{"n_layer": 13, "d_model": 256, "n_head": 4, "n_kv_head": 1, "head_dim": 64, "d_mlp": 1024, "vocab_size": 8192, "activation": "gelu", "norm": "layernorm", "norm_place": "pre", "norm_eps": 1e-06, "positions": "rope", "rope_base": 4280.0, "rope_fraction": 0.25, "qk_norm": false, "attn_scale": 0.125, "bias": "all", "tie_embeddings": false, "parallel_block": true, "init": "trunc", "init_std_qkv": 0.0395, "init_std_o": 0.0, "init_std_up": 0.0395, "init_std_down": 0.0, "optimizer": "muon_variant", "lr": 0.00109, "beta1": 0.93, "weight_decay": 0.13, "lr_head": 0.0118, "grad_clip": 2.0, "warmup_steps": 200, "schedule": "wsd", "decay_fraction": 0.592, "decay_shape": "linear", "final_lr_fraction": 0.0, "batch_tokens": [65536, 131072, 262144], "seq_len": 512, "doc_mask": true, "z_loss": 1e-05, "train_tokens": 768000000, "steps": 6080, "dataset": "wikipedia_en"}
MLP neurons of a small language model. Each row is named by its layer, matrix (down: output weights) and neuron, and shows model dimensions 128-255. Each number is 500 + 50 x the weight over its row's rms, rounded and kept within 0 to 999. Numbers have three digits each.
A block is one neuron, or neurons of one layer that tend to fire together. After each block is what it responds to, as a language model described it from the Wikipedia text at the highest values.

L7.down17:458378465458510523544416580610454605515576525499518609442490461529496443544528559504496592478561490433459487474495575481452546480477533550483548514483539485574491491496492533513479442591558460558527534539530507485482514467553573487472530526551572436471616421485556481500531511482558538410446478512510477556442432515459458487428524450436419447482453508462433524531467377415469475561482
L7.down26:521490476470443513482492498476492495464533479500479534474553498546590431442413500449487551609470447552485475512451528473431490393429544474474618495493518535432498562536569446471534614538492426579427490506461467518456467488458470385530534491556510477576496508403481453476456495466478456539548441522465473469583484459520506519441461569495525488588475400462567497506414523616478621535480
L7.down50:514551534528524451537524512454496488427522577489439529499507482500439567486352512458478515448553521369541351605576532528536517383447520433468568535537448568521501533524434361494480463521535497450458593554454481493514468405516552500430420494570409505494554424525597442536521432588516531542541481438516434497488488493434515550506499531472430468527466484508533494513457527505590518428568
L7.down59:533495492478518495433505500401602538513426411415444471519500421439537537423478598545509527578549486547493550542475493561493516382527480487463445595575521488452515465470507513418491538424489580532525474465543503458499460535505539510482394449497558484420377449518595411482521461547562484546509548505469511540434522509407506561457491486473456510355440546523488496483511484494512581525536
L7.down124:440515584500565559599489470484469519524419473517479436410537433550553541541521520550572606520473605495506460512506563531538629533503505419439478496406495506451515557495508514545487381465523501506440464458577421432577449522429483573547524501433496560417534507476457591481445545517566565580522450494492474465467476528503491560422411525531524561496450484516579489548552474550446498569536
L7.down309:517531428452545453508442548492500489490499514488555444535451486550537479489359501473487522453533378443478524501521514425553495582488511530429513547520614537518536485439484474529627540451493457527422496461489481474443571487454482616475557499473540528468527476456513571543505496487535537463488505484470468448561510532445498502516492571574495497551467448496552517530418423441494526461662
L7.down318:484476569433497467555489468457514472613474473584529531466544490577425405522476520436488507483527439582439433452509543591461518542438496519382502449478415493564470546498440511589514443456483517479562592490495436566491555488501391515483453573535484567510466556437507625496493574464461585569519435519379418506577436431500433454411580584506502475474441516536574504485516552449483535421445
L7.down362:461514485504550526423504488546505574485531528532565541427575438566539477537510535443507421470485472465481504496476486572562470508515406460477542619501509460454523588513469558509533462469538505487568539348406504621462513474477451512493492535517473566462475477486414590570456467473582520523545580526528515514478547462481485479501431439550590436452470413411513496462541435593441484407550
L7.down369:440525519392567592481426419486469515538500496509517472504470521473477447523426548594455499548500588476598480429454532449457484504510430479520517441474509513453503467481500549505454458458482437480501485520500568488505474421488469493531489532473446528565479585419423506469437549520461549461511498572510512467614616604506476540420586441531461391494487456436542586622526487489469590544499
L7.down525:461542588399596527485482501394430591521430467573464538423495431545506394591491479449453521491479476476503468464535472464456462469635567518529524493474538482421441546506552425453579480564483557488484527480493423505454472512561482530461558531506629475496567441449558508579462472377497579543451528447453464556519528499443460412464460536460481534511467457471493502553485552497539464495602
L7.down559:459477495576452459495490515516488553460455431422501486444472476563541477557580550438450443415473498518485472503516452504379417513512458554381534471472484497511542565533478537473504448414453497503480504504492449474459514526549582517542401562538494422484476425421566579498578554461490489564514534537535463593540532520509444581403533527642441559626575551541549449455560491577467454433501
L7.down647:450492416565471511554528439425564581513480495445529519435555491484548445529487542485540414463468485377523519570518428543462496499565618502478488520568453486496482466514497534500449469427536550483572502520496462560521516561510464628580524598465464522454528562460541493456391522554496564444558478543544496382509498494571529520504582588547538539340489567532542514453504522587487453510517
L7.down759:511503486499559437617416528445542449580549433534501510480568467562522520548528546562502478536418523504518458494461540570463502512509531494486618402513492506497542501478412458464487421487477500577515534452502486495528521421565475492454439396424501572523521505525514564594504448536497464652501525506499595504419485500541473528573476468472497569465492538441561404484529538432370488497457
L7.down859:486469430531561525468495418429565520576521505501488420559491539422434610509444530569471521467390504546488440538464479502543496458518452507453580467516574556490457509470533476557505477356452468445485475488570543445478476473452549588602514448576487519527585497446538542579506493550507494494585516562408470540497536491455581563601459466465628494530476451463427531578530448420501492452456
L7.down876:493446501520451482629550489553451495541411512535503599587507489553480541503392560458485400514434532521513522415483490484474545519453506430382485516475456475535424481498437497489515473444429402507453530496550542510486455453564498495482558461544537531591402420545542535468608473482509531491473491567430507470551529486504539427467518488421474537421463518541428622514554536494624580489461
L7.down975:553508587536463518543471496496534491551549582506515514534550483504492477466426472471510529546428454463475377465469527494542550511552457371485469464564595515613531475414497463487466430570398448551514477453449513531500423551546471566520488491506614471531445517425442571566501554563459458490611396540521497630515572499466556489561614451495556493436512527422521494449523420516425562516546
Description: Year-initial digit

L6.down838:624569550542548396432564480514549500503516526455497457509490535493562527472489399523511525491434496472507569545484532540531515472515489476477495597554430447473526487443465589399538513563570537467424499497550468471477484398496557560477434414504446524394447539507542429436513497505459510539478521514526639499555523506559530512466492401466450485538439541474493460454488499497474536529594
Description: Mid-word fragments and how/what

L7.down46:446406603493466404512476455492520474442481429431618471477511494572534437504528523518535613496515523540559503495513575536519479503605511556481433551587507517489502512519550507486435590582422582414510488482489535499407493535473511467520583456470477569568543564503503366530503458560514525546413473458509522482529586443487534418519482483577603455488481444488509528506507470494536517460455
L7.down49:540534498453495477471544353423512526464535446545479462520487456463450445469504603545547436495523578534470436525440521508517415584448558508485527545439551533565511548537573561532405558458468503451513534550477548517508556538495606538526563449475493471511587481548515488513360475507477555600452452518449429518550558454370627516517513523520443596505424387534477542477560511543420553387552
L7.down89:548533460525543448493470474491530536543451520484472432453518493528522453470459403610446452406431588519466470470547470487448452591580507502448480520471486529577587415354504506532415529507534517429436515491513521413439499520573512491586512531433569501505471493452567530519555546426446442638515453525492556445381604589515506476539569526501574472495530501486473477396467529381595472564397
L7.down94:587486496490547563546498422451504480551452526451538358561528547432426472544436444494450577472611501498534425528525540548569501595554493531463529494428616443509540456464564448359471463386392532518558446497491483588470536367555528528535421534469478527363399532565505504519493510470577513484575461541594504454533498530531544535484548522497486529489476540430461510457608427561551465500565
L7.down180:502498373529449479578512514499532545498470445519500528461446462450504541426457543579553383471472448398425555596469477513515439587493552492471537487505559442521417544493527534467569467594508461437556442515528540559571457483531543565455575504513539496542525474404541497534540438565493538543438438514430429475552541480460547617483479604464493513544647526562397530501524489563580520498476
L7.down286:532503496395500562537532421572502562467509467550504642543535442507496538465474516536480488454450486453580473417533516409394492449509458450518458461532484470576435490557512555504597437498530510587473412426497501545527579487581567425480489472531511442456479480600532545503618511499495485515500510573413456584477485518453531507464500549496476448449513407471469529524428502514580523503466
L7.down310:492517496457480496489593483586571452449424513533422518517493428459528458430540494449609520462447613522473473465470504492449546431517480618515451484410489448533517446472446550496447447412472422581621516590436445480421437475483517494536560403409499513371481450514433463542521528502469512433524472436504510450480491532606579446471522465586473496567526569475581429478461609467559502466552
L7.down325:507536529526573464520509503499477482539542434439500551512539494528459543532482502583536442394421527416520487398531581544497555456535493574558490446457558429553486537477460555505496482415570623508484475443545481532538452509549446484464556471577447543386442448447490619525486447432491496589496482519522508419515503488490482481522476546500617528608445522433485471657526523441472512476506
L7.down378:471498423537561526441507604496447494479590542478503494441484494453491442498507563588536509462527534570451458628427520484541516503425448482539486468513432500517533561526572571399511558488524499438628501517437473484463475478439458464496496510520496474539478519455445479439544529556483520503507474492539535612616445510504510523469394563549465480495489539453471501402435562393498500416534
L7.down426:438543499515578401569482493450530448475602526515592411603517513474497540475565512454547439542482490514564498543476479502472494318524515643543562473583584486501504457490478525500564476454496532492510507477480524507513516548504551543468442489516518415505549456535459449436429542551462519471557483503515495373349487445469534517523472478606545545540550519523490517422534454578403510508467
L7.down518:604509457495457500487538413532486553569436460482435581536468450488540557498515527518481448505496557491657553428458469486486439451383557544515437504497546469501523436571495509451518499461555387469499490457439608568473529504472497479499531507513462517438420514501471472589501530490546521556613531533526472525541591480523515473623530460518489554499385548483596562510423522473505498432446
L7.down643:436491470464469516491632542508505541478523497523470470464550462468444561492538553557459412422481538502447557520438498560485457363550494530561477490486630455601503550389532426559515551497502547483478465563484482410513580498553561439489457521431490506532553529435475488472450513459470517463465574583572426479539512465512441587502541499519473404483454473483567485463479493361502515516517
L7.down697:492602468455540509520542498468508567491483489498464504541434543474424505459507505506427508519527592550525526467559485555501486425540443537525495465568611485587517526446485578489432466462514422568578495523469521516475410515432521498382500543444571469525455428523532468404444517556529541505538415447546473454557464483519500502474401461589464489417517540517513507478415444491515545422552
L7.down737:518478427512585465628434525542557422646584481470546480420512458455605445447454549557468489466490530540487469474532536471522640477400508466514546517453579483575518483506557498483471570480440507460366498501477533471416512498520423485486446561549492490470529417462537527410500541499550520414532543491466521438407552500460440519456498467417534562524539536464418431484480455442482518519452
L7.down842:520569400496586454525462484470453411517570495510532478531445547531378544531473535538589510495508558434457543540427448526530450520522449550465476427568464500420490512507504485428522457464475367579553406454532580528590546526621464520466477443475517526563592518568463397442551479464426549481515456412564551582531469488504588439450570432588463557410522627575578492534521494444527484486467
L7.down1006:439511417597437514521433553425491479517525485511523386547427541501521576545518509507479454422480585469487333531475490521451528474536573412497546518522455508620520425501515455528466471493493410580484387524515531453549495555492499577463450442534623507422490545538480448495554490494443539501474471444513498410513529546429597437563488428490579394446399533486526521553542486531534470475543
Description: Mid-word subword fragments

L7.down2:436433460573507487517485452559468437537492574478499568539425522507423515539550474474481501590538553521443415388417496524500540528487447539480459586519544477550443452464483547494504456427452521395477543492461562439426474498491483457525527551423490533618390427628474402441567487548498517480500464463539500590532534460573526493522569563492463587537504578475521457577500533540499540547513
L7.down7:468458453543447507453538538532520476479504497511501539588516509558509515516526470539547481494508506539511542531487481461511509508486427539574490550501476539415416478501506476432454482430574527474514542404443485462570539609516612560512402525486481428502522499451405589542452504505478468431494591443482492558499506484475540546407397546510604478472552535444556384544570540416470487483448
L7.down153:421493441548454525568539511519562554484424494541538589479503515510550422356528459489461508433431438563474458417408545459532510515542411421482501568502483475499515528634522515475433388398566513473489534418550476549431547403458572512460577505530532460444550529415557433495538507460458539525443578478527573469463473474567471529493536472491412550496607465502531554464418433476511481468474
L7.down415:544487509525471416476586520435522537560493630529538507472524496556444521593517537499525526489520531481485416451353544526517498553340452464540539502569505441509457451541494586499497493491530447514507469464499498591517504462475529555511465524525510437389547469555433541506535504514455516556547517492461520471451471460530409465503526447479435510429478500572439447535508540486397513540504
L7.down430:476461489537447493379441474484586433558539478529497560629559495513632476664513484483448402504468522580585469483533562548494490538473492567504553518513437485528491436622488566552563461486496473419486451472572550536506414528467507461522545452428440451506500504470496535475490465494412484536493457412497416472528541521417481545446516431602492513432559522582436543473457599482462506431501
L7.down497:471496577455477480524493549497590494470555539505445557503421505542639501480504559517416506521486485490486572465456489488434527531495452531507571541477442533526509544487511530595447495456542496511516369473547425587463520468433536528491471466540513457501453459434551430538483547460495521472531480498514466410504569564434433490493491591509392470387571548523457455512486603538509574476532
L7.down505:534392437502522489507539502460477367515537558537511425396534436516540463458512533593475545424504516478535526483634538512455597475549436471537552518497513494597511507479493518505549469558509468517521488489433633397542526486418511467387517495431453511481470463525522513470504500392525415575597505458552469475458459449547502494541550414556508453489522418517542552412616538549490462443464
L7.down535:455514540460399469550487530510455452539409469467500545520510498572521484464520509505484468538460494575463470554439461539511489594562623441487580405568524502575511492396475484513590499491482473509467448553462471546411548584482434442561447480479441565421431452582574460501578518512527570429517491498515590456487479474558542546520549419480514582490535560507507501435506477473465555513485
L7.down567:489546441459493499547560497591505532542529493464442487538491447408489417463438497598573491544505483508526519579419457497504509574511455569492466500439507522418405434521505470547560546525487555488477502522526566450466494403405447488490501471488545555461490497411589412500577522528452500488488470569463541496541476485547517561524542483544387501544451504476598554482492442517493516517523
L7.down600:469513609440421445449466535525521400510591508468409521509447543490387492509537541535595445407474470502437471472549557481443523457520516495545465472537515522490534470538476515551464544535471531405564647496492516492430537477514416475429442425536416533480490500445499529520555564518431532517487402534595437566558573472436518529494415540404515584531436613552419474465500484478568563460443
L7.down808:502559460541537458453548559540470527525474502558564591459540469490540352460392439478498550531506539547510444525435513534547499535565506464527479456458504515510421525543477466578564553488546416479474427451615460561522437468496502519598476542491530466527487487519497526524532489527486588535517597541406505482415584360507502488459477563477474444538507457522493519465559575477509512444498
L7.down827:542497514476546527497516554543533500479492453478491490490434468421447476456518574443457474441411429416486443434520479430518556516497494618458395536530468548531578521526567578529559459556496432450528500550523448535489560544551465536498502496521532509517587550545530379487529530434459462460480473444432558506483405522429445468546548422610472560492487523564512516519430452500600432579464
L7.down851:470484439500481480480482545505563501565511593516519470492561390563450445521376559560501495495495474457537505548375479456570530530522480510533426574538473458523522527310562465489463471470507439619429543484527488456516465463448573478465550539449485491557467545559532527535498546549523516514451591454495453496606384455512456545420508583540554486474476456514536449466450465471468452479457
L7.down954:518527456515457430457508419549513454487545475510498642527577532507465507494483404489411437417488463580602483459541556543538500462479509462432453562504452498486471556505476533507487507485491495481519534418483439473494407456524581444450548447498519507431498521453443475494507482500451559460487476385512469610537547536546512565539544524570380494478496437579490551459522576465559585434587
L7.down980:455471534474566497591466472426457474442475529497513585500536423520464559488566469468531544497452513492517477426478595489408421428471465553578610619516531532495444493628491475588489511502563522525476413467424547496431531492480521518470511565424500500521561593483509518566459450515487474527521483535521550517561502547516572463490467629502497494426573388457403479522501514513484425483533
L7.down1012:428555420451458560469516539531450472591445475560545640396450443503447515413570552519553569412468419417539536555445501495422398490571567522461547433505520549506420510544513461448539460467634629540458470445507431500570584516598466569478464464460514491512594532555565442449548486504507472450541477552451464478446431462528496443469527513505600528558583540460525530527547460410516475553529
Description: Coordinating conjunctions between modifiers

L6.down198:514485523464472484501549416455556389436534530478517558515488466490444438542511522488494521518477528459530537502426483494486450539400552526426460511487499412442416491577452512468507471577447502476531610447553514530533485500515540547494526546471510552532475476417501367500508497513549445570453517586502560419509472435438489465545476469491520532458508521513624579503439585535493554399486
Description: Year digits in dates

L6.down850:499510457429518595525466453438506404502600548617481430566553566550533451453458499552482437471593534469511389508589520543539503477513458372466500487465560459459539497538425453449475519408512569474496505492506459528506576490546551473504488510487494426519431494530478563543559433577471432462575439347516545462505474501500541491525514551598591539474550453446575537418482517480471496489501
Description: Year digits inside dates

L2.down144:594515480502520450509490481517542570570527568548431489577475436414589509549513474462528433517511518399435562606443586532485475484518522455494455540572518474482407469518481500452491498503528516519489552538629506488542448506556534457387405488570507526558490417428493498600497506453484509438597428394469535472597494477463526516517453414468470444489525519488486555427386525491561482510600
L2.down432:476504536483573562494560474494462491506469412517456544443399527496515532482551479441619447476535479510451547488363462444521467508426492478508591514480511457471498520539505514526493467546533419467403457443556447432525536538400566574420446509471524511524493524484505508479508539494485467501556504501509604479603480542548452492456487525541578514467488589486466454526623475513482472531431
L2.down462:556592553409468489531452433408504473478448447549537434569534355476603466536486473504456644476473490542457515477447451536463444532485563460420452471438527572562471397404452523471487468498448508528534557545535523463576505539555458554457542444515574378469536626514511522542466510418501436570517580514498558478552474557496477439517509531498571413468511492526438417480469490570552477532514
L2.down632:542486524459526542439537513590382455506439456557572411512506478542536513503465492540533470501401480479661427442436465498561479589486458501507463408412463516487568426547504539409468582463438487520539454519556474466506578532517497516438515505518491474566499554494569514472550518516552468541488474418436505499499509506595500508482545543589514446497487628505569534537464513532499473504442
Description: Mid-word subword pieces

L2.down86:450513477578523402530574443450483382541524493454529547538454477479523524490576569452492470460572473443499622552555494562507506477426490489430405461504460493609570502521558447565550518494487479470489487492567562398397341495466551495524487394508426475562470501429492526459534452555538523460527500473541614451477512464458445492503481530466483556576564519494582541408404554596481533544507
L2.down317:439490511455498584549535493491428420488612521511545452641481520496526402581519483507494488500545512386459440540463536530547484455517524498505560619527429501566500463423476563466505439492503441472507486423467493492401473580458430424475533535612561521529465564455545486519474483549537485556489529571505512466555581442393531399509540568505416525548510465513531487470630499505547462518427
L2.down468:610493455471493407503442550491512526521506577469443529461544544570479409503497452424524554465535560549523460549521530468541498525496508488433489462478519583465407491444512422545440548478454507482428491468522507533453476537475573560503505491537469499594398487428470492410510481538488440544548486470473472542459487466481465407574490455479500449467476514479495529477573372538511421546431
L2.down790:540492504477431415463499547528473380577514452421482531544510486397582536571530530500469521494543512502481526435412511520478438494534531505420478510462551482569505527553495500479480419599509534456541587528488519494533565560419449532436481457510485488492453507489498561385453447560562403554550523649431420480413446422524528538498517414448343573482500431449526624525489524523492507488452
Description: Year second digit

L2.down17:463497509460554592507554488386455523567465505563404568401463477474514489487519514493515503524438489480432458441532475427513483502523521486444576461494472504566494474527520503454531503553507497418498549531488524470506521506570364551498505482476527446507510449545561469541514485535635555495492464513491545578540449502478427492487657455439466491474481441550571392582626523502599539502547
L2.down72:521586511495555575410555488451531454394482606506436520530434523469450503520399529543453555456434521451499472664603490550484498448545437471485496463519460511462461550488481479562427573499505525490498484595553425506455550456461378490592488571434542502466457489525490416469575522527460535505576467477424498518506435552477486616466590468532432546587424513540561464465452583497497573545500
L2.down392:557515554578463511466491380467488507522501524483500458505513566462531463449458460508517536469492543429565451442602483524555539459582561453458404425501533634456490539490494567572483501531521538465470500521500544531428480396436486513538568473573513513517513448431457365463563551455483494467538449418422464534497511486434400547414550523504501493519462576476613540466551529579543575509517
L2.down584:376516444626583472525479450552561528627537478525439517504521529491571504465663546535540544419488486465575434426424607528437500431455555515489437519503490453541475480492514519553472551509526554491558575457538406514464503454427486475486529502533474500502470476541504501546512504459497544479544426487417516520554426506525577597578493544529528460511441530492496523514549503449507566541453
Description: Sentence and field openers

L6.down668:580471373537553521552510564470513521503437510479498539540490525544460489504478501535515636458433525492464545473450506584520489515450542399405604591609536403472442516428520552522496529484396506453511497438451523540497435438509493420478452558492462441479544525563563425455565491474414512451437466552549448534531496464485473437423510471493446479459503481459517468532477476443486465456472
Description: Range and pair connectors

L7.down32:450582418472501505490524501426578518498619531535569507456547537515541501537478464473486442540525600379510525452604573545379471427513562519406468556546446569487521450494503494575492456531523562498526516462495581517495452547487430511464504561544485437498502560478433552544504491491561443540478487453447495475465522490488521573589456498507442492495463537458430427478503572474473431472557
L7.down57:440499475461538466448562466492501487419409555491468491481513465574490529396485542480442554532573451463454489490453535515510500456510478466496494514522449518471560538561487445457450416460421503540462455498401427572519550397579466508539420515511507459564441477563520479531545496566551470450502518476532633483572532479541569556383464504541510468484546477492458527453533523557501468519568
L7.down143:482530553480530436522400556495490504508580581439498524545477505441464512484434444449553540450459579487544521498508540504474470426531554391458431562507440512476475495409520425603500559411471494505640496447484493575420470513511500510520568544506624525556494543499578517493555542470501422514454526493432464491570498469509425527485468507505447549498552570503504580494358415475465491583510
L7.down176:449607460469467405596519473544492499481531575481458461517555487543474536497467522460486358556579524424541572487621472588453532451519482485483423561547441685470585550552554519622436508520477523466499558422437532518567502479425490540519489446558551467507508523573540552532530524424446479513456427533532445534447472469561572571482487530527493543463416466538403482444510541516507482389466
L7.down211:545440403515412520514525450473474579469484512455472463598449517572432554477472542456491530525576504439516541426465616478572535528410437469538421466471471557437522500534541587529363467539514434521443479507512531498494469513511562577615393530469463556457488459483485517534435561528471514492533505465445546466451436388458535439516573446454509539464480531522516516476532590473483559460600
L7.down271:535469517547512513523506347541538464430508560462480488454432536480515421532513470455515500548519482494491477561510457453456469585523501543490569606530529521534475476611545422418568570528468525389477496559497454505466485539423480556531534573560554511537468498446519406495485474496562476537458520608477546524415508502425550498517513449475479445521517491492470473508524527418564412509448
L7.down293:530451516507483578522515438550469494508420541585504491483443385636505546444539451593517386503511464468498511509502496409478412521423490551502495600530414513487487503510463501397464560494497536527502475385473561495510499474476507495492542469482457480482477500534448566514425458477522511488443451650504567527596547450512517474515580444558522561503521482521430459589479531494476595537492
L7.down330:512486525418478582529590481574505478480493534522581548489451514580543532541409514528441557509408410631488338468527461481565492427479518545434486489497514495475535528517476454418467539460514531492542442517423458420419414464570485421491462508465492533577521495420523486474464507420448474519416466549509486563537468548640543469450410502434459458510457550589425529511511482486471569494484
L7.down538:563467512512465487506530470594471474434581515500490521493470573536577523509505610495567470541578484413570470461509464461486581529440441546567445582440521416530499586433504484518575457474501585487520496572564553492505415583482483563567506465562416484414563494558507429462457544491426462524514490448493466538416512460561451529525495534475520435389538585514400480470453563534503485433571
L7.down712:554430519486522499449585464499566522457463567509504403476471500593489462458582567526532435392520466467550553519474503428538557559546442597497474652513473505553454427498582506486469552589425520506518475568464561516438482363467529519621534449486456512525529492440516516502364491434483471451401497492605422440511419517462543462482492506616512470487447539436384548427590496518566541490540
L7.down768:530403520510397558470454546482473520545550504554549469523521523419487604506516611534537523486454554457453572520564496530452523491449472481550504542429559487455513401537496432496492496459502487522514503475513505457538522412539437564500452576480578489432445527546433490547483484455455420478488476453566532440575514471545529426615507542470511474444463538573583526462530519536545481565460
L7.down809:525574387483405499503464497516493421533514374551500431410548522410493494539520550570450601506469475503454520508530405533520413565501540530537501554526508450528420520500466522585528576459509539509528467471596472516399563396434570491473479473449571511513468454538377492563557438420519436553437477521536459527394604523508464576416555516500543488445527562498487520493526507594539467520393
L7.down885:457455496513561465513461514499489473511531488474642558545527488498493499477526468569545573496512521500441526478577497517494616605469531518543430507455463414508422599533461513514519571539458431461503483467562463533516538563471489444439496574473531513462445542466412610512511512425492457596585541517494586395540499476536633487481521466569478452430487471540510520629417482459582515595473
L7.down969:472585541469465531440401461444498529543591424491593521535495619492393463556512468532584477516502579567503431592514513512556516457538445425420436420529493563439482449547626479499480526460553427402563542531498446578498515451560507565547484450535526398484429439481544475380511426522481553538510453449486495531469482485547501427522518465532448591506453556493544564520463390535564453431540
L7.down996:460438515482480438573530421538535577380533517525455537565531448523490414505422447484511530572468431495571538480471441517581541527524466415511464492520515541530528470459513578577442545496527506557549464365465489505537382528513489487431528469471452590512521542560505546520516515469476490504492369458556497514495491448501525489466488628505457578505431470496635502400528526509565539460492
L7.down998:515506433442495565526522423475456490480560526614488522500533580568505502508463550509497464472479509495457479421502462530449435419514460554430491443506558368492472514505456426385497514400432487452508552529511567467448465532481456595501506494493494502455554514469566572442557491321506483574438512485477487493484471593523513443537564367450558537565508548413465552522499532546490359457544
Description: Digit inside numbers

L2.down43:439457488582558592480500521534522509460469455490491517527396449519424443445468566493560488488499501550395542471673556485611375521513466497559485466551426512534509516484587416579447539577477460487538469519556488511461594510461460533512528451569523494456471529513496420436541508472576418484456516436447451499508442539499523487466486562385521549551527529448475544470433454516547539473527
L2.down187:589516519515470535517463509529482403455498548554571548454432410478476462455495547467463488439470576542574613555450506512505490540550526560527464471601514561508483585476540499562483446551526537436503533450441508468457483477539520432454565471553546568550580494481413431525447567534512474571462589468524550523480547509479446478419495534598526575480490461497479607498499408612396486477487
L2.down561:502510546455578523511527541482491451501489476549565525501476496460550501501468456547521553547508429463618609565501426451406514521562481507459449474503462559423542395466552432502536517499428481523467512436476336497534462426459546458474463500519534539505412523506464488495626579538527477570466532551438489515494580461516469559568537516420496563463471562602497500479468423461501584488439
L2.down770:482528544487589457402547476531452506599501495542424470448404483460493530450513489520522554616518520467502564524402501524493546459471512545446568467554480470473406478441558494536561446528530494469520600523571555526486497489504518491541520500545525497523425387373557619493501497489374515577508545535576502488527526530516534514453505462552465522545406516442502635562440576458509595444504
Description: Year start after preposition